Weights of a small transformer language model.
Architecture: RMSNorm before and after each block, rotary positions, tied embeddings, capped logits.
MLP neurons of a small language model. Each row is named by its layer, matrix (gate and up: input weights) and neuron, and shows model dimensions 512-767. Each number is 128 + 24 x the weight over its row's rms, rounded and kept within 0 to 255. Numbers have three digits each. A neuron's up and down rows have the sign that makes its largest values positive.
After each neuron's rows is what it responds to, as a language model described it from the Wikipedia text at the highest values.

L6.gate1126:146108140106141146156126134167087112145136155081079112133129128118099128132123138152137127129160124150123198146066112091119153131130117104124149108133133139165127126105131127138091146152096098119141145164114142149136120134109105165117151130121120116176166125138123123116159117074115139140116149204112122138159153100143170101147163156112093102112143114125104137182095121152112144125154198114104118119144158149134133087129144106132113163157146106132137040126125058111107146134143089116074145131133082149127115124122125122138117124116096109152119121115112120117146132098133132122132150143118156123156153107172174137166082177114128131089176083161058118126159156118105137142103155147147091145106138142088096138120146078105105143112152117143113172125132083158134116157115107
L6.up1126:137144151118121116075128115113104134178155134158066138145130160138142170122099176123113127161126126102155098117130116095133124112123102191139125109163111146139129101153123122157136118126128168122133134116145152133148120114078125131137133107141125120118129180149128142114105095146139139141119115155151120160175130126161181162099128161164144112144108127126141176083094137155063108114169126147137156115148120109104126153106143141163179119155121109155162135122153088174110121128108067134099138101077134138153124132113114112144139095140155117090129078161094130157125131162129138132110093166147190098171147095083128131146128105121163114173158110176112120161145120112153106097124146139114135122135129082156162090082138063154147148143139143088073083109151140125166103122125152
Responds to: Word-initial F pieces

L6.gate237:178116113153128114129128130088113109112073055087110084080137142118122129118140147109137134123087119133081138166131102116178096131159120132110116189101172075152125142140084129173099115167139108161077104135131129154100129119155100135126127132073154093108122148144091150091167150169171081134107154107091151137127121161144097114123138144090134133120115161152113124176121144181116132154148111120133097117107119158087102070112114145108123174139119160130115183120136126120149133132124126123126143138113099153120136137130092122148123139125139109094094141144172128122087146107107107147110128123077120112109180117111109113124143100150123140128084133189130139134127109139115140094101135097111126101148144096125126069121098119133131093121144119137110103127109136131098093164095115
L6.up237:116137130144129104151181139103134119107122097159192159138154110106137163161137107129120129090079089137164130116103127086140103110126118133156165126131129108119182143094170116108140157155168105169123131103121167151105134147122147116082136120151135123180122129167127134141164145167096106121142127113122143156137127144111155181105132111069125173066097130107116092153166175126096095134080097129127138123119081151149103104108112131125147109132147132100109150140126102126125133160142096136101130145138181104102131129138108140151156116126129139143106140149118130147095119148106152128094140153119150104156135124107128125137144158151094142119102132108079112116144127093142099112101125123131160146120153118142149149134120147111105107119099076139115114127110093126150146174108140
Responds to: Finance and money terms

L8.gate1407:164075120120093140124139125101123147151141142160106104139106121120149082138150130150124147111129132103119173077148098130086116124126128151110120076121098121133119150137085113149137112166133106134137144096059120151131106123128119068136166119102166130095121138173145122129121129104154122126122139166103148110151210111135141129116139121164168142115113119119101110099123156142129142177145117126133171144167102160121093140117128093168133160107094121146122118104150150109090172129111100132171124150102126106146173146118121085138132091133090152108139142108153158141144131123146118123130106139160118177154137108094162112103117130103094155127107135175105123088133153129147141164155117102169132074160117171093104127115099159106131150120137094108113190138125085149146102096129157
L8.up1407:126140136154103117119124141124135127122175126146117144093119083128111153143134114151111117064125126128088139131146131104122128130130125121106148136128162198146107132106089098097096144199144118131116129117098142129120104120116089082133133155150115160125080136139138165134155047122146135153133143132176141095109136146115151123166135118133115173118156109116108088129118123127141095163102112124133128053134137113128088134104142143142121164156084147122185111114158147130121135160179095099118158140121135154153134123117141097110150134081128128152096108102159112143125182120115136107102131137088111139150135116146135104113135135129117123157127114164122132108151188156113122112107142118152083096092112165093145148159100168143078142159102129129132104101106109160130141096133124
Responds to: Start of first names

L6.gate924:114087114135130151091168070087153099118084147123159107135085154114150114176182158134153130116155098140079157110163140134131123141139153122094120150134129105112103133131105087139138118155067135096127138104104102154128145121137128131152120128166134169158171145165145118142188155141131120076168157110117139112140101144095103120142079091120127119148105136147088175080112134146114134117153108130128174146136138129151161132044094111108127131120098118086131110130107150125111170127171139095143107124128121087085133103124135132134138121158194153140159138166134129156155154144152118113126091155118088165134187133158130143144132072121125151151157089133130138113129093117140100086122169126130177096106128106082120185137121138162098115135116132117128139134111083108121169113150152
L6.up924:155091095120116130135173131122160093116116127136106110121142105173158091116126106117125105115139107099169153084123134088100120122097135147125141111116102139148111125150086114123130143154106092161183140127145167083144167108162098130114103144121097069160151119131083142111130084148100145139126098128121116147113133087115126127127121116162134142163129142168139142112115144150083129133121130124116119133119168143143117110132112116111120114138109110176097155150139124154113115091135131105107144161168155099117129086149150101128113171090146129153133165143154131101132167075139124098145141176129118147112091175109174156126124106116116106146167149127096111105108119135080111147132144129114108133087131114183126088137081116108119104114132129142151133129133116126122130137105106
Responds to: Missing-delimiter field starts

L8.gate972:083130116155131115133101110115126115156138131129155125071133161129128073149137103167139124112128164179129090123129157130100072138112148186147146164126182096125126102124131132091079124167129117136142133144127142114082124152158123133117146131137156111090132091121104160143109175165140118158113182104116099097085128143118156142080143134093121127176124162093127112146141145116107114098150144128098133105098115160137168137106137105139111139157130079127164110118107120102115125137149122104122162168154084124102102133142109168131113130103162095098111134146158178108088133136089107152143081124095130108115124151151096120133111129102149159130116147170139139138153117119147136114177110168138101113132114132116092152182151081122127119066116134138144172120105114108092143134140137
L8.up972:159124117151128172091115181175146142120117125145161127093118132100093111127140084112107123134121108126084108127141112108119169129152110138152155103128132116101203120149154140121109121109122125075134153163139086118196126094106165145101153142150144154154110144114099123138067073143157086123156122127108138102142120096131175137121100114120128118095124133144080127142114174122125146112169117130142130175153120110144163153116150095118149149113149120115088150110072146142120146169128110178097149079089121154120135150091186118180186146167128114093088091134129103125136140110133126138160137122092114131179124115146110151129145167146153097110154155140165157123115083138101156147080115147102133101082145180105141146149126145135114199131123096140144142103137144139139150119125136
Responds to: Sector and activity nouns

L4.gate1316:121119155150167137127121136145124133102081079149097145134108164144123116182166134135161154150181129116145136143145096161127122182137127114141139122122120146105099152158154124154133078120166141101146096102148144143167100124112117128117135154150142171097126113143112177101123116112176133173091135153116111122145111066132128114175121126125113135150126131081142109110135134104136158130168089076078096114136157136114135092104128114143156155122150151128131147086103133172135144111128091120160114109152161127171133098118101154103111108137140118128160116126116138107094113102125179076159141107121134110137095132185121098109146122151148110114129081118088088118136152091128131105167087137142136120094164111096116136107145090123098143133125155119092102110102126130112187168098162
L4.up1316:113123217132124105174117090138123152089080137178112152099138175121135136134081124116113113153114127149133120120076144160114126111134146108148154137158104137126144147139118103122134129122162123139084069126125096132110129137160115145111152147153131137120116055170137161119130119135167127114104114129106113128157145115110165126091074114119112147135121125117125118141112128162076130101164103133168129137119108122131114130118137148065122154139137111107156162116152106112130100176140095158133159135134092123128105127131164145089172138113098140105172135118111084121124082114174123170131114121138151071171114175156120149206146170111116122126100111137136075094104140159079147116113116121142144177128140110118129128129095113135103135107149166114174103115090085117132127136129117
Responds to: Word-initial letter F

L4.gate200:123146102111131151140134132130105130141092132148101123094128107136137051140153090166129093112146111169126171151108108119187152174094109142118149138128107092112148134144108168109118135095137095113086157108123122145160114113144112109124122161096131153109092146172115119162125141120075142160110149150118123115134107146138173116172116144125141087123151137090074126107069135129141149093144110149103149106137082104109114127109131086150134115150111126155131137110129145148152168125128104130151137106140086113107147131141108106123117156111124146169126121119124116172123127118129107123163139158081125188154127109130105151103121124107143149117091120132092131101109127131187107115151135157101110103125133127116124164078105115139163149105136175178137164131138170149144132117137132
L4.up200:107135098107170104118107169161117115170076140146118153142123092131141129122150140113136123100118150161146119155114085143150154145165103123144149147138094148092130115071126092144151130105177124124092123153067118139109098110148138123139122106157139156155071116117115113174156075117094107129186121094138098127118109132081153133157107151090154138089125105109094130110147133150107170178110122122106149093083174142079117157122171142135129147099147139134126130125103125114174124187153122118159171109124082168111152080131105124128107141159139128139114124100142074132093136101117094166146137113117125110118139147126091127117108107109107124168123123139155120097129141135097093156160103163111083116110124123147125114143130153165132192095138123115100118156125138161153157149115118
Responds to: Decimal coordinate points

L6.gate1182:172111168173148095154131144131110124130154106096137141137113116143113105105198088110147142103094152169125110149108130167154107157080147125174123152142098124142151109128096170130190158146136148118136151101110123148117141160113110127120138113133117111097121096102155170104141127146157137104148119125108125131125139111130104101143124115123109099158120124149143104124092098104149144100192112129092110097096148111185129121134126177117136121146133165151133111118156115147125148140182123095150128141115120151119104132064137109105081116102162137144120146105123065156172130068144110112127107136123119120107170090158101139153099171140135154140152108145106185105114144151131154100153135117108162147113115141147114156143119192128115137116149175205087107111101127134088116111054139
L6.up1182:210128101142130129117159102101107108128105149130144138116101121121156127186115107123079119129143134152112109139093112109093114127144120106130129132089118092169127159125102162126129123134134101119160112158085111095104107125135166130141123124115080126136091134177123132148154084098147167122128131141080153151131099130106135149158085104142112142114126109127143124132120167126120114125102145110122146121089093129187118140130114140139114151191108109114145086152146120081111123139166108143128133151152103137115132154141090108156196125160097145204124141182134137100146146128160155152145156100155146127163107089132136181122134133146156131176156109114156115097115118118110111143159168089162128100113114122137162133122148112112117118113123119181124125146098106139114125135116095
Responds to: Table cell boundaries

L4.gate16:145090097120160123124067122144152170085055106151162120113135111143133130138126118164157145149069136135124139137133134126147171146141133148127129152122162118182142151142091116135137129111142137083120130137142146125166120116137169126077124101121139078120150126108124123114136085135136163084154091122148132140166136092131139082166156102124126100116145098140134136159084141125115127087132109129119114156121102087068179124175121126142160125133163092150143121103187115114096129131106108081155115135122127143154108095180138124106121138110133121112140092123120147111082118121110131150094155076123112155138115156154165096168129104151104164153108142149156121125154099126134127162107154124105150143112155129110096150112110113101096143126121112139168119130145127138136152113136134
L4.up16:143095084134110135097110123145137159154132115160144135135151139134173161153163127115095118185159147093140105148088110086130126176120151146129144180145134161075158107127112098180141102167128111151123160126141140106178124127191182131152114098141147104125134106139116175127143152142122146134138112136142128147078092138126134140104110100148096109083118115126133160122099137067136099122098124123155145135153096131107134112140157125055100125116141110137117149129143076134119141132080086117132112129118139104151128137141158131127168113176129098121182130133145141132123126110136130143151131154128144113142152110120122114155119108182145116123129094171164141114141129144142120137141104135131095150137169163144128108131098075097131112100121137130100149110134133108135141112104173
Responds to: Head of compound nouns

L8.gate523:148123140125149093139103093121116088136152117139068151130117150205135152148138179101144171126112132152105121140131124138115102120144133089118101149125126134147092101142136174154100115109134109127144133133114118150123130109132161158140133133119118181145130094120118136133149133151090143115149156145113157136138153095130133130106129120115126124089133086109104077092096126148085141145178124164127126112174089120112084121105088156122156129148117086119166129151093103088099138143100135141096134128154103098115116148175119150115128080121124114097119125130104149149105143126095119133137136065135144103096141115127140120109149130142147099132128123145083118105117116137130133070155118129189100139138150069116146108118165136085118118136111157132120107081102169123085107151132113
L8.up523:086162145140102095113155158130130112132095135153097139133109119148170136156114116122107100118127136144110110105123101151114171134123129118134137173103149112154124065086102144133103143128144096119123146100162137154096106128038138106103151145149128144138151128107131126122107131082122119108123122137168100128136161116125149116106177121161137128145137154143107121134123177112082113133097106115109121149123154104093152116113165115115134203138109127144112140133159080135104162147114101113147083168153145149116119126110131108118136128163129107112089159091122111132104117109152093141149133106152150085118157116115152189163153152104104130129145112141122069128171100136110128119149164133105145156148125128100141120146083132101150125128107080142107129168121135135144128117127161
Responds to: Word-initial letter F

L6.gate255:156142162178119127122118114129167156133065167135113084151134131131123110141141125096139097138125119166115148144160169139166178108143135163096084191129170122057099097128119147120139114167108161142094144166130184108148131142096145108133094129115092099112096126132086119113121170105078128131141088107103141125126127166106134116169136150127107136121151123104137109142100115119162121050092136125129129093116113144114150130128154157181126125126091137141122113129087124136129100117099143119075112150128141118136139101083071144118096111122145119116105172130118153156089110153133132169115102169074120140083148122113118128130099131125155109153149135140145153104134140097123143115139115081105102144130150171112128133130133093125133130097157109124091130160123162138156174097139121
L6.up255:177144116141104160115122091137110105152187147150091125152080118156111139134177163183124132110133172110149115077167129126092121150104150142082079118118118125136142126149144168123095109129113119141117164130145094174073147111172121145135091050157109128111132145110072084140128131108153139113142111105122173154078144114103120123141088116119165149113139146116136122126146121089114143097107145128071135169145096096098175111134137122116164135109103169138110182112106134104158131120158162131140117107151118155115123128121111128146059121081095131129121123148133130130159150178129143146125146120121121099113118127096092124136119096129089121097106142135098138108116147125120090132127101156151149140149143118129169109150094143155088129112139135091124154106170119097101154104118140
Responds to: Table row end

L8.gate132:133118146129074117131103102130093149132142136124139135130130120134127150115110106105131099126171140138146111143120139178139090113125128092156134137113140139107090101136104092102157128119135139125111146143124125120130113113140087160151139096129127149084123161140089117148127102123143129108143127110103134142122135098136128138116085133146117130168147108174149164139129162160153096162167123160123169171102138071114161111146130131111153096137126152116153132151126079107080143084117110148126089117132086163141160166138119127117142115128118119138122120153128154195148115099129055104117130117139116173132112090145127136155165133188095103121105146133106158116128125137134137131132176112121144139127095118131135089145087096148071108163150131110134186126170156085124136114154115
L8.up132:155161151113115113167151129135114121095122141114073128136144135148123151140108105140095135130120114178108128153079138144079085119139131133150151152123156181162105126108105098127100156090102169081116125134137114151119116123115116153115102119080123170118120140096141154123147130091118142073141118122109109102126124112166104122125126106142147176187157087168181142151141124137193134142126065152128128140105150075136085131125132146119172172142166132153091085125109119130110106068140139091104180128132142119153129171111137150100101119104128128110141146152092108137150138110130114142147145160141089129106117135171151148146148126122089123130156089185110154161136128156130149123125118121120134140093122109144136131137093084142113129132140154149138146156176160104119158094111139
Responds to: Mid-number separators